config.yaml
head_dim: 96
d_mlp: 1152
vocab_size: 4096
norm: "layernorm"
norm_place: "pre"
qk_norm: false
bias: "all"
tie_embeddings: true
init_std_o: 0.00419
optimizer: "adamw"
lr_mult_up: 1.17
beta1: 0.9
warmup_steps: 464
doc_mask: false
dataset: "wikipedia_en"
MLP neurons of a small language model. Each row is named by its layer, matrix (up: input weights; down: output weights) and neuron, and shows model dimensions 0-191. Each number is 128 + 32 x the weight over its row's rms, rounded and kept within 0 to 255. Numbers have three digits each.
Before each neuron's rows, "fires after" lists the tokens most often just before its 100 highest values on Wikipedia text that the model never trained on; "fires before" lists the tokens most often just after its 100 highest values on Wikipedia text that the model never trained on. A number after a token or word is its count.

fires after: "." 67, " prom" 7, " result" 5
fires before: " |" 32, "%" 32, "ent" 6, " in" 5
L9.up387:131092152120126157121083056083166167159138178106103128113076106150099206135139156116097136112113131165187111127096086107193125097199108147032107109116171154137144115184147138141137130156159130133086147127172185106132069119099191127139163132123161139133105123105155117135103107082137143131114147140091125098135085128143141149139077081145124178174177103097123123114118138115053104166187105144108090112108110181162082115140139129145083155092120152107129156255203126075151167136133087123100133173087157135112146142136147147149079125069114083120091109122123108151143177083124145115
L9.down387:095144133149131176191184138098108114158182141132127193125174075085164126110149135105116187124033138090188120153087133100085084080098147100117123191108111184131117124109092091140126129107118094088100133133141116141116128116137094097130100149149091115133136166135127078114157089180137102082141118167065130104113129068111154140121147187131145100112126101033112106158143141073189112176150126082114149157099179127090188144123128153132179160141100144183116155120126141126079191138167191140164110140119118093118107157104100152057183129110096119119169138130088155181133189138168075149

fires after: "-" 35, "\n" 9, " w" 5, " ren" 5, " sq" 5, " Website" 4
fires before: ":" 47, "w" 8, ")" 7, "ies" 4, " of" 4
L7.up28:098122157134072159067119083124135168189104140149167115136081060079125156103129116137127133189091126179117171133112122132112121122139165142146173104121133026151143114111132139120169150085155137157148111100138155159086134143162121111168109139151083089163172071128169187091160087133187128104147131068169135133136143164137131099124129082123131092137158086122079149181221173173108144069110135162073088141135136114111133119164101100134138134059124073119119124149097119152116134172119079120108117162123112147131132171123151124163133156120183102098085123114148101119140196017195091154
L7.down28:144147184143146086137059118140106136131165076156141120161138173168107086119085108135126108070157076123182108159095113105130145141134127103085139100108105167196092128140173145129130156160079179102074147163111047129144123138162091107107078128126130133041127168122126127115164135095162133113096133104086146170107132108112118242127108151121062102133108127111119139181143109105144116155122120138125120083108146150187174043078119129200130125184091153117135136163152106126086169144139169121086160141139188085106143160116080136120167118178152169081183107077121174088130121079160110128

fires after: "born" 29, "-" 23, " (" 21, "," 11, "–" 8, "." 5
fires before: ")," 29, "–" 11, "7" 9, ":" 9, ")" 8
L8.up492:146161091146097176147103111181129176146114144101105143131107090128131230131174127148105103131131126147165142109104131155168095139147122124086169053104153118192102094095136139160140137177173156178080106111111171086124108105094186147072132154139120101174119168112126216150106116164068143090113134084123129092127092146165169147082090102089125135170130116178156032107148206131134205091120096157090135063106144137112128081112137147105109126103147109090128086163122100094137187164119143063067163117162151118092103127132107139141122117124128122062107105171103090158108124155162126117
L8.down492:106115089114111147072130097111098074122142100155108137128146132166111165115119170138140087166137100134100076137187091102119150140101123106118102115150077132130129204116074145151136146138144194148093115097165133151171173137163166120135134143110084126139089162103097132184160172048127204205114155167125097119151129104141042080192114108086151047169162174141114136171139148091096112109140081165142136055090144096118102143102163138175177097150151155089136110118151130126118123141213169135118135131074094093124141068189112151135126154131109113106105155134157090105102151127066164177

fires after: "-" 27, "°" 15, " (" 7, " is" 5, " Time" 4, " sq" 4
fires before: ":" 34, ")" 14, " (" 7, " 1" 6, " 9" 5, "ST" 4
L7.up1124:123105109121128095117140145069154090118114158107140114204130089148188097115110120163117121068032149149111144124114139069131116133187131174153137143199114117077121122107138109149143161099138146125117162085138146128098156120101111080111144111114139017168245086119125154129117092198134118139144151046164133174112139126122190124121145145115149066170137135142194156117169191146114190136112101125095194161159119126105155132107108090160101101125076164142130140172134116132178157137128087125120160176164113102111117142059122122140130104104151098119103108116094096099132150137204125106
L7.down1124:136097144112062178124132176179128165108068113117118062121146081112141147179134111109151113124140098066136114181113101116065104100088139054120143142143121195106178133111132181132173078166130066141067107167148109113105157091162160102080089113137147146156122153137154114178089134113167137153089127110110179161155073135132096101156124204130145148168130087125122119174153152094093111148161141066115128120140154124079163047198138103104099143123130156134123097187078129109171196141078147156092104144174144172114130100074129128143180120102160174176155121134079096113103123123099147135

fires after: "==" 68, " ==" 13, "\n" 12
fires before: "\n" 40, "===" 9, "The" 8, "-" 6
L8.up1113:129129108115105187144083148120148116083175126049184142124083124077153099125092096159104150158112122071106099099121117064141203134183089133115143130142195106115150101153103065117111154169130169099076161103123152125137154121127128145145128114226115106146123102191153122198127202173105099151150132154110180161148209111135110115153159085054165136093154122122171128175137145101164140157163156125133125069111097131102084149141097103126126076140083107173125195120126112095094130075107070136104111094105152156106127106119150148135094138176151106079095136100133086193152132115087136129
L8.down1113:161116121141057080127170045095106185109118113071134171131095134131187091132089155144133160105128116138102137121139135166119128146135127131160145082166140138098150164129136097079208098138097103110126077176116138071139136033127156135124129182177146161141131141136171133159158142152154122099137114120098102128124160157106161085031118118165144144064115128095114069071146119152139138175129154136097154114157143106157047112134131128161122108203139156103159154149104123161129112110125194192202129115116103136108085119044039113110146109166105127081154171150142102136125126142121164153

fires after: "." 46, "′" 32, "°" 15
fires before: "″" 32, "%" 25, " |" 19, "′" 15
L8.up398:085152148121162116113151133099148105125183110107116150110106114142098122141104087126118104072025164096167110131077179131121146103190177127065133093145212089116166093158176069131170115100153141107038132133188096152118100159174091150098177145133178080128068152113153092081122112098172109127141158138157145147122179117165102152158105129136138082148124104126159137139157163112154153112139124173161120116113099129164080132099124099194100139113106151147142193164157123116112139169142081179110144096106112191154124143059131142150130151142178113115114071102054083135116173106174155151
L8.down398:138112152142134123193114128146116108128138118115111094089098157150088203125170066080158081106157125107174189149132126123105150093162102163082133120140113079132113137089107153090086135171142133149087118071172056103108084173173072152113145102107138139067096168083124145088108198108157089143079164138186138158167128102108138083195122163116173162128133126123135125099081140165085114081123106170162129132137157132177088155125127122113134176080131151143108137204194108102133128172185109161129117136097112155142156098155097158104182107133155094153088137086149061083113163185079142095

fires after: "." 68, " mag" 6, " result" 5
fires before: " |" 34, "%" 23, "et" 8
L9.up258:111118136131159148106086108119150110144091148119132137133154157133087161126195111163159132094119165079118143108126105058114158102179145111082160097106143116137151107142141079146126141102164127155050125110195072105140076169157111160112133095159163103099093177119171137099090147099171062111149116121210119110120122128139136144194125126130186119125152128124137105092198124115120133161149087159190154096095104198164037170138109086126089134140077167119126151190137116061106142163127070159108151093124176170134139158087165178156078139130171096121120117065096099093187154094118099127
L9.down258:152110158152112128133139167089157125056116140162120096171164144152111160092152074147086153086112089096153128155125104080193101089143142152156094090186081141119138146093106116092093185126111102212136149149160063139150098167146123160132116078116156157096092158090128166123145088134162087091154132137114121183167131084181125187122160162142131132092139132117134109153122129082146134114098089148120148078087134165165156115090149114177125096131076159185145144132102132134112054110131151141103170147122134083159077130128118145084152059203162124161141148072117144069089184113030162125

fires after: "\n" 24, "==" 12, " ==" 10, " ===" 5, "===" 5
fires before: "-" 32, "\n" 19, "The" 6, "|" 5, "===" 4, "In" 4
L5.up630:122185160116138202154084183126147125139136133109108118198100120105152156172076126159093175142123128129149154129072182144113155147163137178113158176126201139160119129137129123133085153143135161065110149099166167110143174101130103113160138134078129077154112144101139153174100120154088062116202152119148134174051053110093148156142150128045107117136142128150161138157090217108140165095109122108151121082075152104098119149158135085130075104083094104177152143106180119124111140133126081133136102131105132096125102117110169145140098119103132102117095113136078005151126139120171101115
L5.down630:130135141122078056115161137162088113103123182115167155091140129171171096103194138107141115203119153101113037169141111131121149133058056151138137212141108124152139150112142088146112132130086101216117119139146129146121147119109119143112142164170108110109151128124162181094143114107095147099130114091112159107190176124071098074138098134111161106145127111138108092127168118114148140158094093091151189124166109099055105162090144215129118141137122154083081120121160084085143086109156168125114191081088170076086137141149149186135170113147105181127122098141136123088153077125077139150

fires after: "==" 57, " ==" 25, " ===" 6, "." 4
fires before: "\n" 35, "The" 11, "-" 6, "===" 5, "In" 4
L10.up662:133153129128161132158118101074070171179175099089151164130118144096127154128094118123126119130124145137140154182153108052068185137127154147128101102154151156134116118125142093108118092131135118098115086160072152136061177210127137096122068163120166099146122163056168127125104139185122115155172164152129164155098105146113140128198148106079079158118113120145127153078146196091083159150108110142180104067130092149096081128122091121102107111061118131099142188131183086129100124075102144108148127144149199143147123144093149134145106136182134111104099131118071093223134115131215136123
L10.down662:129125171145134124129137152119037193131075115139147143123084116108145152108153194129107115165167160174115144180122133145077145150102106120129140201142114120140092168179160160123185114115069130165145134161089145080113169155084173110156170089062116146138131213065141168168164174153113145155131112120075120110176129142097090121071124140117130101156164113062093121096121118089109139163113100126146178086136155140090150133140126125081142155067143094056158131137153089103106093119076155167132079124081131132148105077148095156143084112104168126097149133205134140072125081086164121169

fires after: "===" 47, "==" 26, " ===" 22
fires before: "\n" 32, "The" 12, "On" 7, "In" 6, "-" 6
L8.up504:098155124085148173119093103084090101132130156098193149169082116103118107169137115156097145102106131053142123159121120145072142125128106149117158126159215156103103126127148111141096132103144123149071091120143184082151122115116106139093097150193144060173159083173194112160072127165156088139137162158106187149110112126161102141189165104067128184094109115146142105181134202180167102147116178077150100098138136160160083121152081128116120097153127110120133192165134119097124135057123117147112107112095139132103137121132107131136122124201187128087111112090092057199189117131127113158
L8.down504:169097159121117109055167085117115128128108135158150204134119150145132131053115144157113146074123122120101140137164020069133099157096112147144129120132140129134121133180095096114188140112132121136118120192110176092092117132155119116148135155111140169105098172111179071181145136099135135104143133145054157110130215117136107110136152132085105121090138132106145091104152136147191117161095151135153169154077122161135087110149066121152104178164162171066135116146125038158089127080105127160157155075124150145145123117095100123109114079196099153106134138132104062114143188128156185199

fires after: "==" 43, " ==" 34, " ===" 7, " ====" 4
fires before: "\n" 34, "The" 9, "B" 8, "-" 6, "In" 6
L7.up343:127172158133154134138132093087143176168164167100125112129092145103093122152116136083123136114132121181166091165110135090138187124152139122071162088117167085126112120213160108157077153102132100091103139102129181143054140159178118163050100169120120102125110158105223123207069136120123110142161153132102122122079108119114146167161118137055117120162119113133101120139149178119065164141177122122184101047090115139157068119130124086099086121056087168105127206133143116124125101115116141111103113097117154114091151138102187132126105107105112093101111126106128060153170137071166126152
L7.down343:194111138168138145146097064056102147158151101136100106093139135088124208158106154141140157122138130169127107137149117153091097127102125133112156181106150150128087136145097127109123097162093105113108082102160151049117105225105101156172199198152149075081127200054122095099134156131103161128123141133120118126149089084116146158136157135085115129115155161117150147142096125100085156138084142144144115073102083110171122067102151122180192173162142058148135130096156076087135099159082142160147171187119148099103168100136131123126123085103078162137141182150120107187081100127143144147

fires after: "." 66, " |" 10, ";" 5, " result" 5
fires before: " |" 34, "%" 19, " in" 5, ";" 4, "–" 4, " (" 4
L8.up1051:054091154086186118130113105102146184137128153097127142102092106176079146127155124190098122098087153133154131104113119143184140107155196115071122100133186144102177137162158086160157086080178106115082151074162125100105117174120101148155182091141199114121080150081168153098136141139129082144104129167188142127088126109153126164123082094125128110080149096106101170112150129123145115171171138191147114105153055181156099152162079093101139115048106135098134186174127115121192097151136110111121133120095139144213141109105098119150100131089174113146095098116113142200137130113161107114
L8.down1051:121126147148103150159110157098127155139183146125140142145173119111091119172184114109114128097086148082194074149126108119083153154154158105080136136113109146155060123183104124112186122091105134162129125141091074074123082210171084142131082163093124104108131159152148108144104170143157094113107135114109108141117141114132158184105134177068053133132093168096122113139112079095130146140145117107115069195114134171150156175133105138127161185143108110099146126175156114116099069144066109122192115158110145102109138085124181166090132137126095152084204048142154165162117220147152100166

fires after: "–" 29, " (" 8, ":" 6, "-" 5, " first" 4, "′" 4
fires before: " |" 32, ")" 9, " (" 8, "C" 5, "D" 5, "″" 4
L7.up91:080178146117187049089087119121081143157169154100150139177166077143116177069163170155121100096107156117165138103123129127168118147144161141127135144093149164146152108073130079152173107169176153076145097130131115122139121154134156183134135146187131114100072112101125072113088126119069126079106172119178156161073151103071121220165155138132122145165156117099168157128181164119184136132081167096118163087107124109122101130127093109105135098117143133137069146119102064116161189135137144097120099097127154135131087151105103135196077121159191106122130104162081055126162080143160154143
L7.down91:141105208144140132149095074137117134111119150086137096139152126104160127135107085191162139132057179135129128169149069121082123148143114146120068155150121101143187122140104148195169100050112152109100099162124153143104111078139127074170149108160124098165122093148114133136169067080200164085175122093125120123144125142159114108137097137125138100082141071108105169100062134099124072154184146153094114164108188071108108066141149182147136153103130106126117153179099111117154146147129155152144159124182144162120062178094089126110195130163107165139125065113094130159117216154145112135

fires after: "-" 23, ")" 12, "'" 10, "." 10, "–" 9
fires before: " -" 24, ":" 10, "–" 10, "-" 8, ")" 7
L9.up174:100188060110214134110096101125121193141089142075113183156118138122104182105172108131129186144105117131108110142117125118110061127120153187087117060117141111166112135115151113178142133131143128169115133110110160093078110130149168133111133170116175094182154191124150207145049159157124140106113157121115131138050133132187108100160120116097142112136175094158115056124126239121093164119106111151089118099112146149156116097135079161098111123116111129040169100187109119120141100117117160079126140155115133141155113144106093131150138084116135127100105098185104097159154117162200125139
L9.down174:185123149108150102119180150091092117124114102136144153125124149141140163120124133119092080076143207137132078068148130174163086128093103125120113104120117174114136136159132177063145137127255098153084141158053152137126134098073151116099087131084139129136139086058129104144194111104127158178111196090106073150151085139139116115159111091127137109160102162142104155140117072122129138129171147134148164105131141091195155165103121139192148164124141092086158094152105082104160131109077109145162160142134107124077147106145142145106129113149085098147119164188200085112130156073096180119